config.yaml
hidden_size: 576
qk_norm: false
init_std_o: 0.00617
init_std_up: 0.032
beta2: 0.99
warmup_steps: 386
decay_shape: "linear"
max_seq_len: 1024
MLP neurons of a small language model. Each row is named by its layer, matrix (gate and up: input weights) and neuron, and shows model dimensions 224-351. Each number is 128 + 32 x the weight over its row's rms, rounded and kept within 0 to 255. A neuron's up and down rows have the sign that makes its largest values positive.
After each neuron's rows, "fires after" lists the tokens most often just before its 100 highest values on Wikipedia text that the model never trained on; "fires in" lists the words (lower case) most often at its 100 highest values on Wikipedia text that the model never trained on.

L3.gate1777 [130 118 171 169 175 142  63 129 117 115 119 113 138 112 180 177 154 153 156  56 144 176 107 156 168 117 131 107 119 154 104 152 117  80  94 172 102 136 140 137  60  93  86 115 126 118 122 128 174  76  75 119 148 128  65 145 118  63 114 105 179 192 148  85 108 114 144 113 218 172  72 109 121 129 124 119  83 148 179 148 141 112 171 106 116 133 106  75 151  92 135  84 126 105 170  87 112 189  87 121 128 123 115 119  98 138 170 136 110 155  89 115 143 110  99 149 157  99 112 192 164 125 104 179  61 182 104 167]
L3.up1777 [159 164 125 103 113 150  77 171 159 175  96 162  98 154  99 127 156 153 127 120  65 112  86 148 122 116  75 121 180 137 167 151 167  99 196  63  70  86  86 137 136 111 110  82 143 155 132  94 101  86 147 136 125 148 183  63 130 123 135 172 149 157 132 117 105 112  89  86 118 164 172 163 177 155 136 131 108 154 157 117 166  74 149 177 103 154 127 126 100 176 146 164 112 106 156 118 118 137 131  60 168  99  92 114 117  74  86 119 144 110 129 112 112 110 149 142 129 107 115 151  89 134 144  79  98 101  99 100]
fires after: " the", " a", " an", " his"
fires in: "new", "next", "previous", "early", "first", "second"

L3.gate152 [179  32  89 128 115 122 171 143 104 132  91 124 147 123 159 148 145 126 171  86 107 102  84 113 114 199 154 114 162  86 152 114 113 185 111  93 153  91 146 113 152 108 127 166 183  74 135  79 111 139 150 125 100 143  47 128 142 119  95 144 100 142 125 131  51 122 126 171 140  91 150 143 153 151 147 180  46 138 115 153 127  90 123 166 178 167 123  76  98 121 120 103 171  82 127 155 124 113 137 130 126 107 124  68 125  78 128 143 119 144 151 167 131 148 135 189 137 144 126 147 155 125 117 139 175 109 138 134]
L3.up152 [112 110 104 120  97 134 148  82 108 142 159 125 110 124 152 110 154 186 135 123 147 163 136 124 147 126 173 172 143 101 126 117 186 181 140 132 152 129 157 140 178 133 117 100  86 145 182 123 109 135 143  61 130 114  82 154  60 143  84  98 101  98  99 167 174 172  66 133 167 104 188 142 102 151 108  88 132 160 131  82 131  94  92 123 101  95  88  86 154 129 122 121 155 117 160 202  97 161 116 124 105 155 153 166 164 121 122 154 184  96 128  97 157 100 150  98 120 107 165 127 104 180 133 160 101 146 105 147]
fires after: ".", "\n", ","
fires in: "however", "with", "despite", "although", "since"

L3.gate1280 [129 107 126 131 126 154  84 133 150  66 113 121 160 135 100 127 128 215  95 179 108 183 137 108 147 127 128  90 128 106 174 154 155 127 159  95  97 105 171 175 199 137 145 113 137 128 180 140 143  47 119 108 140 177 150 180 158 160  63 152 101 184 119 137 112 124 112 111 147  78 143 133 128 134 108 155 136 179 124  86 134  83  87 109  52 146 156 116 113 150 172 105  69 195 165 133 118 130 137 128 138  94 125 137 122  95 121  85  68 156 157 143 135 189 145 128  89 119 128 142  68 130 156 115 155 125 101 147]
L3.up1280 [207 143  82 113 130 109  29 107 101 135 181 132 142  97  86 162 129 138 152 109 134 182 161  87 124 133 133 142 140 149 181 115 129 118 173 101  29 141 103 174 172 134  71 138 141 113 136 169 103 186  70 163  99  97  89 164  94 160 106 131 140 183 103 132 122 116  90  59 153 135  95 187 167 218 103 202 142 117  59 102 147 177 199 108 152 160 126 129  93 150 150 168 153 137 212 172  97 168 120 118 112 173 126 125 144 134  92 105 139 125 148 173 173 151 101 102  75 141 169 104 113 125 140 147 153 136 127  83]
fires after: " the", "s", " his", " for"
fires in: "most", "only", "first", "best", "largest", "oldest"

L3.gate628 [164 155 109 125 112 109 146 106 118 140 111 121 123 118 115 184 129 105 131 169 119 153 181 188  90 108 112 132 108 103 121 130 123 179 134 153 103 157 150 174 157  92  85 162 152 110 137  91 143 141 149 136 129 160  94  81 151 157 163 162  82 140 135 100 138 147 105 106 123 115 152  76 180 115 160 142 118  81 122 125 134 148 160 113 169 178 109  74 113  95 179 118 161 139 173 116  94 172 111 141 137 121 102 159  62 114 142 152 132 106 154 188  85 142 134 149  91  73 143 164 127 120 147 103 205 176 151 163]
L3.up628 [ 97 134 176 185 131 135  97 126  67 121 110  63 141  81 123 208 155 114 173  86  99 185 160  91 115 105 148 183  99 118 116 134 119 188 186 136 128 170  74 136 140 139 120 108 106 125 169 116 181 103 134 183 141 123  76  82 122 191 143 106 134 177  46 177 136 101 131  67 136 116 140 122 131  75 105 128 114 159 100 103 171 132 169 150 122 147 135  98  94 158 116 116 154 139 100  98 155 106 119  76  91 188  85 106 145 168 150 104 127  76 157 116 155 179 129 177 105 129 164 194  68  99 109 144 141  73 104 151]
fires after: " the", " The", " with", " ("
fires in: "first", "other", "each", "next", "most"

L2.gate1221 [119 145 210 109  85 123 133 148 161 136 157 146 128 115 174  95  83  95 142 156 121  27 138 141 148 199 120 123 109  68 106 139 120  98  96 113 174 117 127 138  99 107 115 105 130 113 127 118  70 178 120 125 103 152 138 133 144 183 161 147  76 149 124 150  91 116  73 161 139 154 140 120 146 149 184  98 160 123 132 150 125 157 101 143 149 132 161 116 152 116 238 120 125 130 155 108 152 105 126 147 116 160 158 103 219 110 147 143 108 167 111 159  72 120 124 128 255 114 187 207 188 182 114 148 116 118 170 186]
L2.up1221 [195  81 120  56 156 100 107 129 104 103 156 135 132 100 120  81  73 145 126  71  99 110 151  29 168 134 113 114 165  95 149 127 118  96  76  92 120  94 109 147  93  74 154 181 141 147  81 126  99 145 142  81 107 131 121  62 139 103 129 139 111 159 152 102 123 147  95 166 113 132  89  75  92 135 119  99 148  65 133 123 117 161 106 150 158 129 101 161 155  87 109 110  93 119 139 165  88 108 171 152 119 168 139 123 105 145 117 151 157 130 157 141 192 134 111  86 127 114 193 165  94 106  58 155 127 131 129 148]
fires after: ".", ",", " Due", " von"
fires in: "however", "but", "despite", "to", "of", "leyser"

L2.gate1628 [124 131 103 106 151 110 194  67 187 115 171 111 125 111  93 156  92 151  57 100 133 136 152 134  94 134 117  87 136 140  42 184 153 120 109 119 123 112 153 155 167 122 102 147 137 187  81 116 162 150 131 125 149 115  79 154 146 131  82  95  90 129 123 131 109 181  80 194 143 131  61 153 136 144 173 138 160  92 104 130  92  79 136  73 123 126 138  91  97 150 101 110 145 121 174  83 100 139 127 180 160 101 101 111 141 116 107 118 129  93  76 153 105 151 113 109 118 114 134 138  96 135 130 129 121 134 126 137]
L2.up1628 [143 104 127 170 127 152 126 109 127 154 107  91 119 134 136 113 195 145  47 135 136  78 133 152 111 115 178 191 123  75 109 187  85 123 180 107 113 159 123 112 129 118 151 121 105 184  80 102 149 153 139 114 129 118  93  77 176  59 101 149 156 160  86 127 143 148 124 110 125 118  86  73 143  91 129 139 136 137 131  60 122 128 126 178 111 149 138 131 182 211  98 134 133 181 136 122  96  77  73 107 163 112  86 111 119 128 142 126 173  66 105 101 202  96 122 158 102 123 133 108 142 103 181 111  85 140 181  86]
fires after: ",", "."
fires in: "with", "leaving"

L3.gate2250 [166  87 134  42 111 136 117 102 131 145 116 173 159 142  81 122 127 106 129 113 118 100  97 139  85  96 138  79 132 112 147 163 132 171 128 102 140 134 123 116 116 182 123 158 123 154 152 131 135 173 172  88 104 140  79 110 163 139 128 109  99 193 122 104  92 125 111 124 252 200  83  10 123 205 139  77 169 124 147  77 119 119 126 105  58 118 121 116 152  93 153  55  82 102 149 169 122 116 143 153 136 124 136 145  74 123 115 151 194 117 122 125 147 141 135 140 174  71 121 165 115 114 138  69  76 117 148 148]
L3.up2250 [191  87 107 132 142 155 146  71 138 136 120 168 118 162 186 123 111 150  92 126 103  72 126 162 101 121 127  81 141 141 164 138 114 154  88  59 121 162  68  94 128 107 138 110  97 125 138  96 128 137  73 139 169 139 136 121 151 109 160 142 118 149  93 172 103  91  72  86 137 112 117 125 120 151  93 152 104 126 139  90 164 109 166 189  78 140  61 110 167 189 125 125 129 122 115 102 181 154 104 250 129 138 120  99 106 109 142 126 155 138  85  92 126 118 156 130 137 111 126 112  97 157  94 112 105 127 157 157]
fires after: ","
fires in: "with"

L2.gate497 [135 110 154  69  68  95 104 140 111 148 123 121 107 168 193 125 101 125 138 118 139  45 107 111 125 115 149 125 107  98 102  85 104 121 132  74 131 221 130 137 148 129 171  52 111 166 102  84 150 125 100  97  75 126  90 162 147 158 186 101  89 132 158 125  97  95 123 164 149 126 145  91 137  81  39 153 189 121 102 153  97 117 122 160 124  96 140 100 160  96 125 108  66  58 133 123 138 156 155 175 106 122 131 103 166 126 179 107 156 148 155 115 111 102 201  99 156 160 160 107 116  76 122  76 150 108 134 100]
L2.up497 [160  58  98 160 135 203 161 104 136  51 142  99  67 192 141 134  96 121 132 116 150 111 137 104 152  87 159  66 114 129 146 103 148 116 150 162 157  85 137 146 175 119 138  99  91  95 123 149 169 136 135 129 127  72  99 123 122 147 155 120 116 106 104 126  81  31 185 150 128  81  95 165 140 114 126 136 119 175 117 107 135 131 150 118 132  54 133 106 124 108 112 170 121  99 141 112 102 208  43 148 138 149 119  69 110 174 118 169 120 118 167 126 148 156 112  40 122 147 122  77 113  74  99 158 158 136 135 119]
fires after: " Jo", " is", ",", " not"
fires in: "jody", "often", "sometimes", "always", "commonly"

L3.gate162 [ 98 156 128 143  95 145 123  80 145 124 170  90 127 123 138  70 104 157 104 171 139  85 171 122 142 164 117 115  58  93 125 198 103 151 153  89 113 113 120 156  81 110 123 161 147  94 122 130 164 130 140 136 107 133  90 112 112 127 112 112  22 106 109 156 137 149 112 108 134 104 136 147 164  66 115 199  50 143 165 190 116 141 109 146 135  86 142 114 167 121 173 171  61  83 124  82 120 114 156 115 102  95  86 109 163 154 144 190 120  93 118 102 116 119 156  93 168 115 118 135 166 112 156 145 135 137 108 195]
L3.up162 [ 86  87 151 122 204 116 122 105 104 110 166 159 170 122 123 153 177 134  81 138 170 185 115 113 166 110 153 137 140 120 156 104 177 177 126 139 140 106 115 124 136 149 114  81 138  97 205 115 106 155 153 117 126 114 185  66 112 167 150 116 185 106 103 105 129  99 113 168 124 119 134 115 121 206  98 146 171 116 161 121 141 149  98 129 127 137  98 121  96 172 109  73 104 137 139 160 124 135 133 125 119 152 152 165  99 108 104 126 106 101 165 116 102 101  42  91 119 130  96 117 114 136 134 129 136 108 180 198]
fires after: " the", " (", " to", " at", " reached"
fires in: "number", "second", "first", "do", "last"

L3.gate1684 [130 142 112 170 157 149  53 128 131 155 184 117 112 141 121 152 155 119 116 106 117  74 107 142  95  75 170 102 109 128 132 127 228 125 152 116 137 136 122 157 148 127 123 144  52  96 119 135 117 137 132 115 134 154 178 100 100 222 156 156 119 126  65 144 104 111  94 169 148 107  78 104 152 138 123 140 142 126 153 158 135 124 165 178 137 119 126 164  96  84 154 107 144 134 166 104 129 219 136 154 138 153  94  86  52 153 153 104 144 120 170 151 165 115 164  70 143  45  83 194  85 103 138 112 118 178 106 132]
L3.up1684 [142 135 140 113 142 150 136 182 139 120 172 112 131 107 139 163 137 172 102 119 136 136 128 105 142 104 173 176 153 113 135 143 145  83 200 116 105 160  83 147 123  55  90 142 182 183 176 145  50 111  89 153  78  84 130 127 133 206  86 160 134 223 110 151 175 129 156 211 181 159 154 115 136 113 133 163  99 100 108 115 123 141 150 112 152 152 137 103 129 153  90 116 138 123 103 182  87 127 109  78 144 117  58 137  79 159 145  63 130  87 143 193 155 136 115 139 145 132 134  87 111  94  78  96 149 143 148  91]
fires after: " the", " The", ".", "The", " and"
fires in: "other", "second", "one", "third", "first", "next"

L3.gate476 [130 105 136 114 103 142 104  98 159  87 145 102 122  91 139 143 110 107 157 188 112  85 130 124 110 127 115  78  96  88 109 167 104 147 160 162 120 116 145 174 118 163 145 158 128 138 131 136  83 154 114 119 119 163 115 133 116 155 130 125 167 123 138 104 151 211 132 110 164 107 181 131 149 118  98 168  53 158 110 117 133 111  61 138 128 136 149 153 137 138 148 115 139 140 146 246  94 182 115 175  84 104 150 138 131 168 169 153 121 153 144  98 124  94 148 105 103  66 124 136 156 160 156 168 130 150 108 115]
L3.up476 [111 127  67  76 134  61 161  73 105 207 173  81 199 172 145 144 143  60 137 130 142 115  95  53 142 145 132 142  96 140 114 120  92 132 126 168 168  74 178 104  99 105 118 159  84  93 111 119  82  86 128 139 160 116 127 134  77  86 120 119 148 165 141 119  96 199 114 160 130 130 141 173 162  95 162 100 120  91 186 114 132 125 109 138 125 170 160 151 152 144 128 153 169 110 138 136 119 132 143 150 128 104 112 159 134  61 132 120 190 176 152 129 236 130 147 140  76 123 112 157  54 157 187 124 144 158 146 125]
fires after: ".", "\n", " ", ","
fires in: "after", "to", "following", "of"